{
  "hidden_size": 256,
  "hidden_act": "tanh_gelu",
  "tie_word_embeddings": true,
  "init_std_o": 0.0,
  "init_std_down": 0.0,
  "learning_rate": 0.00852,
  "beta1": 0.95,
  "warmup_steps": 200,
  "schedule": "wsd",
  "final_lr_fraction": 0.1,
  "batch_tokens": 65536,
  "train_tokens": 698800000,
  "dataset": "wikipedia_en"
}
MLP neurons of a small language model. Each row is named by its layer, matrix (down: output weights) and neuron, and shows model dimensions 48-239. Each number is 500 + 40 x the weight over its row's rms, rounded and kept within 0 to 999. Numbers have three digits each.
After each neuron's rows, "raises" lists the tokens whose logits its output raises most directly, leaving later layers aside.

L8.down290:565506520510515511463512475518567446503445488464537438486532525514513568476503534431461502462523522474508544400492481495448516491467497478442531457477558467519486520497487469406565513535528524538420511494495471425534480457508492527446520514541499493426503609463533549529451525479506496462524422459506492533562453523482460464541551538478499549443519535571546457542513444540479551498409455479479536555493479483481534564513510519450446474507578569473453578489489575428514496471545498474467492487507517510477587475607404528473465453494523526528411495523507485489617486523546478531
raises: "ct", "ph", "ude", "ch", "log"

L16.down183:495541482487516511527582537521528510428503464434509430470509493439514549465454510516535482480489490523516516505547486470485460467505472500463474455532527521499492490509443488562554410501540556549490454550589484481522545436471563497527564483582509524489443528483435481470517427487494483553482524572511490503503454551521435472444510546488455522474480469600467503497547433437536486521439568540510546407528456546533488472529459435483497570529535540399533514476541456500501424510480527535555561447601483525487514445499552477497454546510462534468521507469542461484480526516511457494
raises: "ev", "ep", "ez", "el", "ele"

L16.down60:506459461532493572457490486536430484485511450490503494497458501487442526551482490474528484523515463495468459536461464554521519471496460510513512477521569491467496527424391539500514503460506581508518443542463528489566473497476457464573515465565496520506520507499456454562495469474551375534428529464475527533475417477480505491501445548559467572564487483561568510510538502511541541474531514500470480469516472492453453510483464517596526421468505514453474504493505499526540578531465512511561535509512501554457555535501482486490464430478589462491487454515573492445494467526552485495
raises: "atic", "al", "asi", "ak", "ane"

L8.down486:585513554507511505492438445519448476542596474492534456501508454515496502483503543494514456455541463450563482506456465442469540445486532506493455453535471547453525501481508461449534495499453561470493516482463525448557437508520513448519484433487582582518429559542482508470424499571464525440489456548551465533559495526538526483563476480527450453485490462452588484504502565460504479532542519476473509487454489486465488528514502518618479478520470433556535498534508438474468489489439524467535563537518544458451490530512473501484514509477433513454551518449541543509444497518514508443
raises: "ously", " by", "where", "with", "ly"

L14.down341:548446509486457519461553530492586488532513555615526497487488591535473487522473539461509492505503491465521522516544550522490474520463500508562472463469496536509514526521478480490533502513509502524509515420488477585505500451573449450493520422473549488542441539561437430471468442483451520548544489620469477472565487563454495537559461569454537546554524538499503484510537543536508499495590515485518498456536425483544468448523528470499475475437482471448536522521446533452521478540457541522498489487514480534546533415461451526441466457523551523469498523516511468541504463468484494402
raises: " mater", " daughter", " husband", " sons", " younger"

L16.down150:500468536526413504465547540559548514547558468434477516536513534505499506499519517466452464474494510516550483534524522577563493474427470456454517538517460569512475514489499502495474466472500462525565452514454582548522442475500572557499441531496482452476444472539532460461466483519534575514451520496502520430459496551472489504591464519446474533506527539557481509522476543487505539478478550610562504493506466472475522538482428494509535494555446542460468520457412500513490538495532538456548535499460510517469566481454539432471543555450475523502439490487526537452541508429493471528
raises: "US", " US", " United", " U", " USA"

L14.down147:456452520485451477582467489525493522426508539575480433440472515534452522440448505529573524469472415531503523532546541464457499522559526499543482483583536498480535487514501482513501520480465511492576448524541458519469463491489512487489515526566417427485534547485573500516580466535494475511527482431463474441506544511504452511455487514465494478447485471429520567514540498493551531525439574474543451552599529500460516454498497438491504418505526496474442440478522587517509484536482482469519501455531495536524507535505536515447531473490517515504512569510536476466469508491517548538
raises: " confirmed", " described", " praised", " named", " noted"

L13.down962:469519460467458493519498649548549500488539512505578515516514527485486504535525499518507473560511470498509573479413499456556556412527502462446433406559527456506524468492498515521493554516492481515492498513439595485497498434534420490431449455479473492471481487496436535491495543450558565482457482570490483519528499534462490541509524603471536485542572466555427466475530557532510472487511562553458436469443544443538471485508490511566562529544567503511528520446546498533457504495481468476528578537481442497536520558514430426461481523533417501453442521531467509568524521522506445478
raises: " movie", " films", " DVD", " album", "Film"